Weights of a small GPT-style language model, trained from scratch on English Wikipedia.
Size: width 192, 3 heads of 32 (1 for keys and values), MLP 512 GeGLU, vocabulary 7248, 4.85M parameters.
Architecture: RMSNorm before each block, tied embeddings.
Training: a variant of Adam for these matrices, 10439 steps.
MLP neurons of a small language model. Each row is named by its layer, matrix (gate and up: input weights) and neuron, and shows model dimensions 32-159. Each number is 200 + 20 x the weight over its row's rms, rounded and kept within 0 to 999. A neuron's up and down rows have the sign that makes its largest values positive.
Before each neuron's rows, "fires on" lists the tokens most often at its 100 highest values on Wikipedia text that the model never trained on.

fires on: " |", ".", "|", ")", " "
L6.gate65,206,195,214,190,211,216,174,198,186,210,160,193,190,199,184,225,218,190,186,227,230,192,189,174,225,191,212,194,234,204,201,188,190,203,195,205,167,171,198,197,190,247,170,199,230,187,253,207,233,196,198,190,229,246,208,191,213,180,169,178,209,183,173,198,177,200,193,190,167,212,205,219,202,207,233,199,209,186,189,223,219,222,219,230,207,192,215,222,218,215,234,224,210,189,247,188,222,222,181,198,207,216,213,178,233,196,182,201,201,204,178,217,157,219,217,233,178,188,196,205,206,168,207,218,178,237,175,219
L6.up65,216,173,200,185,236,203,237,219,197,217,205,216,216,210,205,176,219,175,235,207,177,228,217,203,196,164,196,199,163,179,204,212,183,200,189,219,185,197,223,221,161,186,195,177,187,176,206,171,197,228,205,208,185,200,204,203,197,200,163,162,169,170,215,221,185,168,198,220,216,171,237,190,190,209,189,197,178,204,185,222,190,190,214,170,203,198,192,203,199,227,198,229,209,168,215,203,191,183,214,164,178,209,190,177,169,198,197,182,183,223,157,197,171,191,209,248,207,184,211,176,197,229,212,201,172,206,190,172

fires on: "L", "l", " l", " rem"
L7.gate341,212,211,200,215,218,224,197,248,173,207,213,173,187,217,191,152,207,193,222,201,221,224,211,170,210,206,238,208,188,206,219,209,226,191,182,197,223,215,202,221,166,202,176,177,204,205,216,178,200,245,169,184,186,207,190,215,193,199,184,191,189,220,137,196,201,208,223,185,182,234,221,198,201,229,229,177,192,199,216,170,222,211,257,206,231,232,227,217,206,250,200,192,173,182,184,226,185,210,174,179,220,220,186,175,212,191,216,203,169,208,180,197,205,214,214,171,181,212,199,207,197,199,219,224,185,188,196,207
L7.up341,194,219,207,248,232,257,206,226,180,176,200,189,211,211,232,174,220,230,214,194,216,211,196,177,194,183,211,186,218,219,196,181,242,237,198,221,220,199,190,207,165,240,157,175,203,225,194,193,209,214,161,232,212,206,175,199,181,195,199,183,215,176,176,156,199,196,193,216,195,185,223,215,208,212,206,198,222,193,193,180,196,216,199,222,197,215,200,236,198,194,201,184,186,175,187,208,208,221,158,178,187,223,202,154,195,161,210,190,171,174,218,190,230,221,191,214,176,200,179,177,182,216,207,227,200,230,186,195

fires on: " Sh", " sh", " Cl", " St", "l"
L7.gate225,205,204,177,214,231,232,213,216,178,236,194,159,190,153,191,196,196,205,188,215,196,222,224,195,236,187,200,204,209,233,188,210,203,186,219,180,225,213,192,188,211,178,212,225,216,227,226,195,172,173,197,178,197,210,198,220,194,201,192,176,179,163,189,228,204,185,187,194,194,241,199,193,167,196,163,178,170,187,185,195,207,221,234,222,226,219,226,197,202,179,228,229,205,217,177,226,215,232,187,195,218,200,243,208,182,163,180,176,193,213,185,207,201,243,212,220,177,186,190,239,206,186,232,185,207,177,226,170
L7.up225,189,191,167,210,221,216,199,207,173,195,213,193,200,225,181,199,190,218,212,191,186,226,203,235,210,202,186,234,174,235,207,195,213,200,190,222,238,215,228,171,210,227,205,174,185,223,224,194,206,215,229,167,228,226,201,191,183,212,220,178,244,215,192,205,192,164,179,218,176,204,187,218,198,180,219,175,182,148,192,212,209,199,202,226,193,218,224,223,203,217,179,253,178,206,193,213,196,192,188,233,217,186,193,192,231,178,195,181,200,188,259,178,207,231,193,207,203,198,219,224,200,227,197,203,213,200,213,209

fires on: " Ind", "d", " ind", " World", " European", "Ind"
L6.gate474,230,179,229,193,192,216,218,192,199,190,188,181,198,189,202,213,210,252,180,209,208,218,223,218,194,189,168,210,210,223,188,194,180,195,134,204,176,178,237,185,254,203,214,195,208,203,222,200,229,141,181,201,213,210,201,218,203,194,192,209,178,227,174,210,211,228,213,202,143,215,192,218,173,219,183,209,192,197,209,185,229,206,207,202,179,251,220,179,235,225,188,212,197,227,216,178,242,204,174,216,208,164,199,203,194,218,200,223,226,177,198,230,173,221,217,213,192,194,196,209,206,200,176,223,215,203,195,227
L6.up474,194,222,218,172,229,217,219,168,185,196,192,170,216,195,193,218,227,204,162,205,200,192,223,185,162,201,180,222,228,198,195,205,212,204,201,200,168,223,221,189,213,183,206,200,225,178,185,210,224,212,179,234,206,200,209,194,197,213,197,196,193,164,190,187,221,222,212,186,182,201,186,194,194,183,185,192,248,208,226,234,205,221,176,215,178,198,229,196,222,192,199,246,205,229,202,155,206,222,216,190,212,210,193,206,239,168,225,218,191,179,213,207,196,231,225,196,180,236,167,244,178,192,166,188,193,196,166,236

fires on: " |", "ing", " The", "ed", " And"
L6.gate393,211,185,202,198,212,250,177,254,214,199,190,204,202,192,243,212,229,204,203,191,210,185,216,197,210,216,194,200,183,229,175,195,242,203,218,189,189,206,182,185,212,217,207,180,201,244,209,170,208,194,171,204,216,202,207,194,220,207,206,166,194,194,206,176,185,166,199,171,179,203,205,185,216,194,220,176,207,211,182,224,211,201,201,209,201,202,192,193,208,190,222,210,218,226,207,180,209,163,235,189,193,181,195,165,221,162,195,173,195,228,176,218,218,146,191,226,205,233,210,182,204,168,202,165,160,169,165,261
L6.up393,182,193,237,176,176,217,243,208,240,194,203,202,208,243,209,223,183,195,206,190,175,209,182,207,193,193,199,223,181,213,228,229,230,195,182,175,193,195,225,182,243,202,194,200,209,193,231,182,162,216,183,199,236,206,231,195,205,203,234,186,159,190,224,207,200,151,190,200,197,197,222,198,200,183,178,196,192,228,174,200,193,203,190,163,205,189,189,203,206,165,216,230,209,186,219,227,193,198,225,180,191,202,212,214,161,193,165,190,221,218,202,235,188,193,218,207,199,229,234,213,221,207,172,187,209,187,211,172

fires on: "),", " is", " He", " It", "S", " |"
L6.gate95,201,203,185,188,198,209,156,192,191,184,182,148,198,194,223,145,187,139,195,197,178,200,191,162,178,194,163,189,225,208,195,218,205,199,217,170,213,236,169,203,202,187,204,210,215,179,181,188,189,177,188,206,210,211,239,215,220,228,200,202,194,206,194,182,181,199,190,203,174,195,167,178,228,205,213,203,236,223,198,230,206,238,179,230,194,228,186,217,197,176,217,220,185,175,202,203,204,234,191,173,180,184,201,201,210,185,225,199,209,191,185,213,194,185,209,168,217,191,192,220,199,175,205,206,180,180,163,181
L6.up95,223,240,212,235,174,224,217,172,215,189,206,168,203,202,192,202,216,190,224,178,169,206,226,221,209,192,202,197,187,240,245,170,239,198,205,198,179,178,216,215,177,221,205,212,182,182,180,206,190,198,145,197,219,187,184,216,210,183,212,182,209,233,190,208,233,192,231,202,158,184,220,211,195,191,190,208,220,197,203,145,200,197,157,178,196,200,178,218,202,179,212,160,227,222,211,206,168,170,199,175,213,205,222,184,193,220,183,197,210,224,208,173,200,174,211,187,211,230,214,190,192,190,212,190,235,203,195,203

fires on: " Cup", " League", " Championship", "ification", " A", " level"
L4.gate79,207,193,220,202,200,190,190,232,213,228,183,220,215,198,223,204,197,212,206,191,200,209,221,190,179,202,196,194,188,207,159,216,200,258,196,200,219,179,223,166,219,203,205,224,208,183,189,156,189,207,218,193,199,237,222,186,176,198,203,175,181,168,176,207,191,214,200,185,164,151,187,200,183,132,214,176,180,206,182,165,225,204,220,202,205,232,206,165,196,189,184,219,211,175,210,183,212,213,212,174,225,184,214,199,198,218,216,218,238,179,207,201,171,182,188,230,202,192,164,212,176,178,218,181,227,189,180,236
L4.up79,145,187,201,236,189,211,215,206,179,171,194,168,228,226,193,205,214,203,214,246,202,187,201,212,194,226,197,219,185,218,189,200,205,229,247,245,197,186,224,178,180,176,193,218,174,181,180,217,193,219,200,215,195,195,215,208,193,206,182,204,207,192,178,176,240,230,212,177,225,223,253,169,164,166,189,201,176,199,190,207,189,195,172,188,199,225,213,177,191,203,184,234,208,175,202,204,204,201,194,193,197,208,208,198,201,235,190,232,198,189,197,174,193,181,210,187,186,198,187,220,182,201,223,212,167,196,196,221

fires on: ".", " John", " William", " Charles", " George", " District"
L7.gate222,193,200,191,232,216,196,198,210,162,246,192,171,182,188,179,183,204,184,186,223,219,193,226,209,218,224,200,199,166,220,193,204,228,210,187,203,165,181,201,180,172,206,185,197,219,206,192,173,190,238,155,213,213,192,237,151,207,231,156,173,225,212,205,195,217,196,157,215,207,234,215,185,203,203,218,189,238,210,202,230,199,201,195,185,214,200,224,206,230,200,226,188,171,209,166,223,210,209,206,159,210,188,208,217,217,209,176,218,205,173,210,196,173,201,215,179,195,195,218,189,185,211,188,202,191,213,209,210
L7.up222,194,185,213,218,194,235,206,212,187,199,187,188,172,176,183,156,207,177,209,213,197,198,210,228,176,221,188,188,201,205,182,206,208,183,180,232,202,181,192,172,210,221,165,184,191,206,202,167,199,197,190,228,212,193,207,220,199,225,214,188,190,197,218,194,239,196,170,201,168,209,194,167,208,249,235,221,160,205,192,217,208,205,180,194,220,223,155,196,207,229,221,218,251,213,211,196,238,179,220,207,160,190,211,209,205,171,208,219,184,179,173,235,185,213,164,200,201,213,170,192,222,181,193,195,210,188,172,193

fires on: " H", "m", "im"
L6.gate117,204,213,193,182,233,191,183,196,215,210,252,213,182,174,211,207,179,189,222,186,234,198,220,231,194,233,185,184,226,201,198,199,191,205,167,183,205,178,229,195,223,192,231,158,203,212,177,220,227,223,200,205,186,224,233,185,209,225,196,166,179,198,215,172,161,170,200,200,210,209,178,188,216,203,199,189,192,185,184,180,222,216,231,194,204,200,218,220,216,205,207,211,215,257,216,220,198,190,207,219,202,220,210,215,215,231,165,193,208,183,179,182,209,171,199,204,211,188,229,195,207,195,245,172,214,199,194,168
L6.up117,180,177,203,196,221,165,186,220,218,212,210,230,202,171,234,203,184,190,201,204,228,213,185,217,209,167,174,158,200,195,223,200,186,208,186,209,217,196,221,226,208,211,215,175,216,156,173,187,191,252,221,217,198,208,236,176,201,230,232,181,163,202,201,192,180,178,207,196,171,172,171,176,215,197,182,197,167,186,171,194,219,189,186,192,171,176,175,191,204,163,208,217,208,190,192,221,180,197,201,206,205,206,226,203,225,187,176,162,205,224,172,180,214,181,229,220,207,183,200,191,216,254,196,167,214,188,206,185

fires on: " and", " &"
L7.gate504,206,218,187,196,200,200,196,226,168,189,221,187,184,195,209,195,193,206,231,226,165,152,205,209,198,193,187,231,195,214,217,200,232,189,196,210,194,191,219,220,211,220,195,213,170,170,208,224,226,168,210,180,192,228,203,222,204,175,203,203,213,209,205,194,212,158,222,226,194,219,195,219,173,151,204,214,174,195,192,200,209,215,185,168,194,198,224,250,192,198,222,183,201,242,231,216,195,187,156,207,246,203,202,226,222,195,214,193,223,204,148,222,194,210,208,212,198,213,204,200,229,204,232,160,218,203,167,190
L7.up504,194,215,156,173,165,163,237,202,196,205,220,215,251,167,139,216,186,180,191,219,183,202,195,215,150,193,174,218,175,197,187,173,185,210,187,239,174,205,190,189,173,200,196,185,171,190,218,209,216,224,207,200,211,190,195,179,186,194,205,195,235,196,210,166,184,188,185,241,253,181,203,195,200,213,190,196,199,229,214,170,179,224,200,192,195,183,239,230,205,223,214,200,150,204,203,208,160,199,209,194,178,226,160,202,203,192,166,196,182,201,179,201,213,220,196,182,230,205,148,222,191,192,215,186,208,210,199,211

fires on: " al", " ad", " loc", " anim", " Ad"
L6.gate283,221,192,193,210,223,223,180,213,161,211,210,180,169,168,195,211,210,215,213,187,206,188,190,201,199,200,189,209,206,222,187,214,188,208,157,195,186,195,176,196,228,240,192,192,245,206,190,231,231,168,177,142,206,194,162,205,226,198,202,155,187,206,193,203,192,175,168,188,224,200,212,217,213,178,202,204,216,222,205,175,231,219,198,201,204,197,191,211,231,232,190,244,226,216,235,191,194,131,188,187,210,198,187,182,188,221,175,210,201,239,223,216,243,192,235,219,176,179,201,184,197,167,204,185,207,196,201,188
L6.up283,202,176,212,225,226,243,191,204,193,239,202,185,187,136,188,214,176,208,202,204,218,236,191,203,212,215,179,195,186,205,179,194,225,195,193,174,158,182,197,207,218,257,182,187,226,195,208,191,231,215,190,195,207,177,197,227,191,205,197,176,215,219,207,211,205,210,184,250,183,196,206,181,167,209,210,240,193,192,221,238,198,197,201,197,201,180,185,221,250,214,194,240,225,246,193,249,223,191,179,176,207,189,184,235,212,207,189,199,238,189,228,217,223,206,215,184,186,152,190,165,170,193,194,189,248,209,226,189

fires on: " and", " |", " They"
L7.gate141,195,196,175,211,179,189,188,199,174,203,213,169,194,212,190,190,223,188,240,185,193,184,201,217,236,193,197,222,235,202,224,177,234,157,195,172,212,192,204,193,210,260,190,215,206,170,216,187,226,189,210,215,196,221,220,226,176,180,214,228,232,177,208,181,206,235,178,187,182,222,187,182,216,208,220,231,180,182,179,227,207,212,223,179,178,196,190,193,182,203,238,205,220,196,177,177,224,186,201,216,206,201,222,167,205,237,180,185,199,168,172,197,209,203,201,196,204,210,203,205,190,145,217,202,210,168,191,231
L7.up141,190,240,184,173,197,191,215,199,183,176,194,193,188,188,189,232,221,208,171,194,185,227,204,179,205,197,205,168,225,201,222,195,216,180,226,194,206,204,205,190,194,232,200,203,193,213,180,166,176,205,181,195,208,225,171,196,198,160,187,182,233,216,204,158,201,205,221,195,177,207,219,203,214,235,185,196,240,214,216,150,195,172,198,211,236,173,233,184,158,191,210,176,227,202,226,190,187,163,205,190,194,228,197,188,204,160,164,194,206,190,188,203,178,209,225,178,171,211,179,219,209,161,173,207,203,191,186,175

fires on: "–", "20", "19", "8", "9"
L6.gate60,229,198,191,180,202,176,219,192,210,192,255,158,185,159,174,207,173,183,200,218,222,200,206,207,203,197,219,209,209,238,200,183,212,191,191,184,212,169,226,180,250,222,185,202,203,214,202,220,186,210,201,207,195,207,192,224,199,207,201,187,201,185,212,217,153,223,169,182,209,242,174,212,185,205,203,208,177,172,205,191,230,180,236,198,229,188,183,238,196,209,198,219,192,242,216,215,189,187,171,193,192,151,211,208,233,204,177,218,191,196,178,212,207,206,199,177,154,200,217,245,208,177,214,221,228,219,188,200
L6.up60,205,194,198,204,230,181,204,196,208,187,231,201,212,166,186,229,155,168,168,193,192,193,192,232,240,183,187,177,188,171,220,191,196,206,194,199,208,220,214,188,192,240,213,228,188,215,185,226,211,192,225,213,192,175,184,224,186,261,207,211,207,171,222,207,171,230,227,211,176,232,200,192,215,209,223,184,166,204,197,221,204,181,196,203,206,172,234,189,220,191,204,188,203,206,171,200,214,227,202,210,176,186,204,219,232,200,192,188,197,205,186,219,191,206,185,188,206,202,193,201,205,215,204,212,204,215,202,222

fires on: " con", " en", "in", " pre", "l"
L6.gate318,215,243,194,195,210,168,218,209,161,184,234,180,165,171,178,155,201,181,220,178,222,174,226,147,182,199,216,197,215,236,206,208,208,185,234,183,217,217,168,225,207,218,175,184,185,204,188,167,196,204,212,197,191,221,221,196,181,178,221,191,200,219,201,207,187,202,179,196,225,198,209,207,200,197,192,186,213,207,176,205,199,211,182,189,164,201,200,172,203,193,196,227,196,195,216,182,210,170,203,232,230,184,223,159,208,219,198,213,167,185,176,221,240,184,185,162,204,215,222,162,238,157,192,214,204,171,176,201
L6.up318,196,215,228,231,224,201,181,205,183,234,165,186,172,175,196,187,178,219,215,186,211,208,217,200,207,179,215,183,189,202,154,212,213,173,208,221,175,181,214,231,204,227,181,201,223,191,176,192,233,195,208,231,205,204,183,197,231,211,230,195,224,221,195,196,175,223,191,200,186,212,236,171,177,179,191,209,217,132,193,179,206,198,178,188,164,218,202,183,215,190,192,211,159,176,191,210,248,163,187,214,202,176,201,208,216,174,245,186,185,166,170,212,202,207,190,164,191,237,212,222,212,165,212,183,202,175,205,201

fires on: "."
L7.gate92,201,186,192,229,202,182,204,190,219,222,204,209,204,172,230,182,245,229,203,226,212,230,231,168,197,190,218,197,199,198,204,237,198,176,175,172,204,224,199,172,180,183,184,209,198,228,201,193,184,201,184,229,213,193,194,174,213,212,169,197,216,230,180,214,232,136,201,199,208,222,216,207,208,182,211,203,220,205,194,214,174,181,162,165,210,192,230,177,192,212,240,164,196,180,169,207,211,156,234,198,231,198,203,209,210,201,173,241,197,227,230,182,200,186,183,213,177,207,211,210,200,230,199,222,194,214,197,194
L7.up92,190,219,185,216,173,178,191,200,193,218,193,168,199,204,226,169,225,190,195,190,163,195,214,207,243,195,206,198,213,211,180,227,239,188,195,222,168,197,230,155,210,229,196,203,214,186,215,180,157,182,195,209,216,199,165,222,177,193,194,186,199,203,183,206,214,192,227,160,208,206,229,176,179,192,223,220,176,205,216,184,198,197,188,232,229,233,211,166,209,206,185,177,209,209,159,201,181,202,185,195,183,207,206,212,182,175,199,242,198,234,198,226,220,168,195,215,177,213,238,190,214,209,234,185,170,194,182,182

fires on: ",", " the", " $", "|", "d"
L7.gate121,209,212,190,230,178,230,153,203,192,211,202,180,170,194,211,167,232,187,222,162,229,171,206,184,214,204,201,182,215,177,209,208,160,240,207,208,241,197,189,207,197,187,179,182,203,214,227,196,175,192,207,193,184,243,213,187,224,208,240,180,198,191,203,218,169,214,189,193,196,247,207,179,217,200,185,215,171,196,206,220,225,195,170,180,212,199,225,200,206,200,202,203,197,213,206,185,154,201,182,180,210,213,195,177,203,217,206,225,225,229,197,220,214,212,223,201,182,209,197,179,178,177,228,239,167,236,173,182
L7.up121,208,185,191,211,209,219,195,219,186,162,224,195,199,225,245,200,247,200,168,178,194,205,166,194,229,175,223,206,192,189,187,235,199,218,188,170,200,166,180,224,213,201,200,210,215,188,174,202,186,195,204,220,187,230,196,185,227,191,198,195,235,154,208,201,238,243,232,186,187,191,210,191,211,221,202,213,166,146,201,212,188,219,203,191,194,197,186,183,191,188,223,181,226,190,210,182,229,198,202,197,219,185,180,204,190,205,171,180,207,189,192,204,185,201,200,205,147,223,160,190,193,186,258,212,190,224,208,212

fires on: "or", " |", "et", "o", "ier"
L4.gate171,227,181,209,190,187,223,187,233,189,166,215,189,169,193,214,194,184,177,178,235,225,198,191,211,217,186,196,217,221,222,188,226,194,151,197,195,208,184,220,192,211,232,196,209,224,197,177,233,211,183,191,160,195,215,206,175,221,192,204,168,206,162,211,216,201,220,189,211,206,229,203,201,202,183,210,206,190,189,195,186,211,186,210,230,220,210,198,171,184,228,236,199,204,173,193,203,177,164,198,147,201,212,206,190,174,207,241,217,223,214,191,223,225,201,202,224,198,175,220,209,244,199,206,216,176,192,189,187
L4.up171,173,210,191,177,194,228,163,168,180,224,192,197,180,228,184,208,193,218,230,193,207,196,198,190,189,198,205,163,144,175,193,238,227,215,174,209,201,196,196,206,185,205,185,207,204,232,160,230,220,203,178,221,170,201,207,184,224,188,207,169,222,210,194,177,205,211,240,185,200,206,240,185,194,186,185,196,204,181,176,179,196,183,228,191,220,212,207,185,202,210,196,214,179,222,209,183,186,195,208,209,210,193,221,211,127,208,184,198,195,190,191,200,208,207,203,209,199,188,188,214,206,198,252,189,178,193,185,210

fires on: ".", "|", "8", ",", "6", "5"
L7.gate2,238,210,201,223,188,180,208,216,198,203,230,225,196,190,220,214,222,206,219,191,195,172,193,206,194,224,228,188,180,145,208,228,221,184,193,198,228,199,209,157,221,169,185,202,248,186,160,245,206,144,242,198,178,216,244,212,217,215,215,168,205,190,187,230,188,193,233,201,175,194,195,165,217,187,188,214,185,166,191,187,220,217,185,193,218,210,178,203,205,196,210,197,206,189,198,193,182,187,237,160,238,184,211,166,167,202,192,213,203,213,193,188,199,197,214,185,154,171,192,197,187,191,198,191,216,207,203,180
L7.up2,209,213,208,211,183,171,213,200,192,219,219,217,208,195,229,224,214,209,202,165,227,185,182,184,205,180,232,175,155,174,227,233,180,182,195,202,189,218,215,200,214,217,237,223,180,220,171,196,208,165,214,206,170,202,195,204,188,190,183,209,230,221,202,208,167,210,219,193,190,168,243,207,203,189,178,215,164,154,188,191,175,210,207,173,204,166,209,214,178,193,200,192,182,183,220,178,201,188,183,210,236,220,189,208,224,185,212,190,235,182,223,200,193,208,226,185,197,183,215,189,176,226,225,217,195,235,204,186

fires on: " ;", ")", ");", " –", " and"
L6.gate164,218,220,197,202,220,153,175,145,206,178,212,182,194,189,141,190,217,227,189,160,197,215,219,192,218,197,191,233,174,190,231,189,180,181,227,183,179,213,190,201,202,158,209,212,200,155,201,196,230,204,171,180,211,194,205,195,194,195,194,204,213,201,218,219,208,227,209,180,194,207,182,187,239,227,183,219,218,190,203,214,206,192,204,189,198,194,195,167,216,222,199,186,229,191,199,194,187,184,222,225,181,226,193,213,226,213,213,188,179,188,182,184,222,222,187,176,178,209,188,180,184,183,185,158,252,212,222,186
L6.up164,187,223,234,211,201,222,225,211,201,180,198,199,171,188,209,190,215,226,187,231,156,194,225,174,201,222,209,200,208,201,184,200,189,186,191,184,185,197,205,221,233,210,220,156,197,213,191,191,222,221,199,196,201,203,232,238,229,206,189,229,208,180,242,200,202,215,177,197,174,206,224,195,176,203,160,206,190,196,210,195,194,204,220,227,209,191,185,218,176,193,181,198,231,239,220,179,158,161,196,166,163,207,231,178,183,184,203,194,215,173,180,208,202,200,209,169,223,193,226,200,200,236,222,155,217,149,206,186

fires on: " con", " In", "in", " sub", "In", " Con"
L7.gate358,194,196,201,224,198,234,222,215,161,183,209,232,198,195,182,181,214,192,218,188,204,206,188,181,205,200,174,176,186,227,208,208,230,199,215,202,193,213,199,226,197,214,205,195,227,184,234,164,208,179,200,203,223,217,184,146,197,184,226,177,216,216,185,153,159,203,213,223,193,202,212,229,160,217,182,194,231,209,194,185,211,201,217,150,203,216,265,180,210,196,184,209,168,245,243,191,198,182,183,207,199,190,210,192,197,217,191,235,197,208,205,186,211,201,189,173,207,200,203,216,203,185,194,218,198,224,225,221
L7.up358,184,204,214,184,194,245,227,246,139,218,175,215,171,189,211,183,219,211,207,195,195,222,186,213,189,176,153,201,195,218,203,213,187,206,207,190,192,229,198,197,212,194,195,201,198,181,211,179,227,181,203,229,179,203,220,144,214,183,215,176,200,167,217,198,184,190,201,211,201,215,189,194,200,211,195,199,198,254,171,155,203,221,190,164,169,201,217,206,198,204,232,223,197,204,204,207,233,205,157,194,178,165,228,191,194,203,174,224,207,192,181,206,222,179,199,178,204,228,207,216,219,202,223,176,167,214,185,219

fires on: ".", ",", "-", " "
L7.gate16,180,177,204,191,231,193,228,191,175,185,190,175,189,167,194,189,163,167,165,189,214,197,204,191,188,188,236,186,201,163,193,192,200,201,203,204,174,197,186,197,167,220,185,223,208,190,188,201,190,183,185,231,187,204,181,222,209,173,183,171,167,210,198,221,211,212,197,218,233,210,161,230,218,217,202,234,213,191,209,188,195,177,224,240,176,176,225,217,200,201,206,203,183,209,220,216,203,210,187,195,226,198,188,210,203,173,186,197,191,192,190,219,203,184,222,230,178,179,178,185,240,233,232,221,196,205,189,216
L7.up16,212,201,173,181,218,226,192,202,157,190,183,204,203,222,241,195,186,214,211,162,174,183,212,224,210,179,202,163,194,178,184,202,200,171,200,156,216,200,189,223,192,190,187,176,220,141,213,190,202,216,218,213,205,195,205,151,205,183,214,201,176,170,237,187,227,228,231,190,217,189,165,200,188,189,206,187,186,182,214,218,192,188,191,176,192,194,171,184,202,192,239,223,207,204,195,204,218,196,206,200,207,184,211,203,219,218,207,211,201,188,174,208,212,207,209,236,194,179,179,193,222,198,211,247,201,212,191,212

fires on: "==", "ing", " |", "aking"
L6.gate231,204,179,229,198,181,195,207,225,197,208,213,213,216,195,176,161,217,196,248,235,183,173,194,173,201,212,152,220,176,204,180,207,229,200,198,184,218,185,197,213,222,186,187,188,227,203,193,198,193,186,205,180,193,213,212,206,207,190,199,182,166,176,220,178,231,170,157,171,178,202,176,191,191,160,215,147,232,207,187,167,213,186,192,205,224,212,222,206,184,216,228,193,215,184,231,211,183,208,199,186,194,189,167,199,233,188,221,173,183,267,176,180,193,199,210,236,162,215,230,195,245,175,205,213,191,191,171,237
L6.up231,208,217,195,203,185,195,175,207,205,217,168,221,178,205,230,233,203,236,203,235,220,213,201,217,190,182,217,224,226,189,201,230,242,187,187,225,207,201,195,195,179,187,186,194,191,209,184,192,167,196,209,217,194,206,217,224,195,215,194,189,224,177,178,196,202,189,213,203,186,218,210,198,188,188,219,190,209,168,174,200,180,186,171,199,203,197,204,176,200,197,230,171,207,198,172,221,209,201,244,184,190,177,198,176,220,216,195,200,210,217,210,199,220,193,227,200,153,229,197,215,185,194,219,201,186,226,190,211

fires on: ".", " rem", " Part"
L7.gate475,216,224,221,230,223,193,209,211,191,207,226,199,187,173,189,175,232,187,194,179,202,187,235,189,206,221,186,220,200,188,177,199,216,199,168,178,213,208,232,185,212,226,167,182,178,216,212,191,202,220,190,188,223,198,235,223,197,213,177,175,164,175,203,188,210,217,168,137,199,203,190,215,232,206,201,183,206,229,174,214,217,185,200,200,211,207,220,199,208,231,247,197,182,240,199,194,198,194,183,188,211,187,218,179,215,187,201,205,188,210,169,177,177,179,208,210,194,240,215,162,212,200,177,169,164,201,167,219
L7.up475,198,161,235,212,200,225,202,186,168,185,217,164,213,265,232,211,211,203,193,163,183,201,226,229,196,169,189,197,245,203,202,193,236,213,159,220,191,180,191,202,212,206,148,220,221,161,209,179,243,181,182,206,217,208,212,198,199,197,190,179,196,190,211,176,201,213,207,193,202,204,209,196,199,180,206,214,179,196,196,178,212,193,181,207,198,211,168,200,160,195,221,195,188,185,183,194,243,195,159,167,212,192,197,227,198,185,193,207,212,194,160,188,204,212,216,223,181,212,169,183,191,214,206,238,172,225,174,221

fires on: "D", " N", " H", "T", " pr"
L6.gate104,187,188,202,197,197,211,192,164,212,203,223,194,212,221,197,208,181,184,184,138,185,189,234,202,183,175,197,178,153,181,189,208,208,227,183,220,207,197,198,191,203,186,180,201,190,229,200,168,197,204,210,193,165,206,200,191,188,219,199,167,205,172,167,193,206,198,187,171,183,238,214,234,206,200,225,199,233,170,198,183,253,202,182,180,213,229,201,183,223,186,187,227,232,227,216,201,185,168,210,228,191,192,194,198,212,216,182,236,217,178,214,225,204,177,217,204,208,250,212,220,214,189,206,201,187,213,220,180
L6.up104,191,194,201,170,199,209,207,207,206,199,197,209,194,174,232,215,212,194,213,199,196,213,239,191,211,180,181,167,189,195,192,178,181,238,219,234,198,184,201,193,164,187,181,191,247,230,195,176,186,219,178,187,217,196,232,177,201,196,203,188,217,225,208,154,223,178,221,204,188,181,201,187,220,183,172,146,241,213,203,188,208,198,184,194,210,223,228,202,197,179,207,170,219,167,245,177,207,209,178,186,238,196,249,209,199,217,199,193,202,209,211,173,180,201,191,204,177,219,195,221,194,204,216,178,167,235,194,171

fires on: " G", " E", " Col"
L6.gate323,222,189,178,234,197,216,212,214,212,233,219,195,217,194,197,206,200,210,256,224,247,198,212,209,241,196,213,199,231,198,245,193,247,204,222,193,166,171,185,165,188,223,198,229,215,172,216,200,220,177,198,185,171,192,186,207,183,195,203,176,195,201,185,258,209,193,187,218,192,185,161,208,206,259,214,188,187,202,202,172,207,191,208,206,214,218,194,181,200,214,205,183,202,199,207,194,185,194,234,208,240,204,193,195,204,241,198,195,203,188,208,235,235,211,179,207,180,193,237,201,167,222,235,191,186,192,217,177
L6.up323,205,166,229,240,220,204,236,185,199,204,212,179,196,222,172,178,199,173,237,200,208,204,188,197,227,212,221,192,177,208,202,163,258,207,182,206,194,220,210,189,164,195,191,220,220,173,164,213,192,199,160,213,205,188,171,203,163,207,208,201,165,228,192,244,210,160,196,217,181,208,195,208,179,213,171,172,198,188,215,194,195,179,181,175,189,220,198,215,200,196,191,216,195,183,194,214,204,167,188,197,225,192,172,189,195,214,204,168,233,209,201,191,198,201,169,194,191,236,196,195,171,216,215,186,196,213,216,160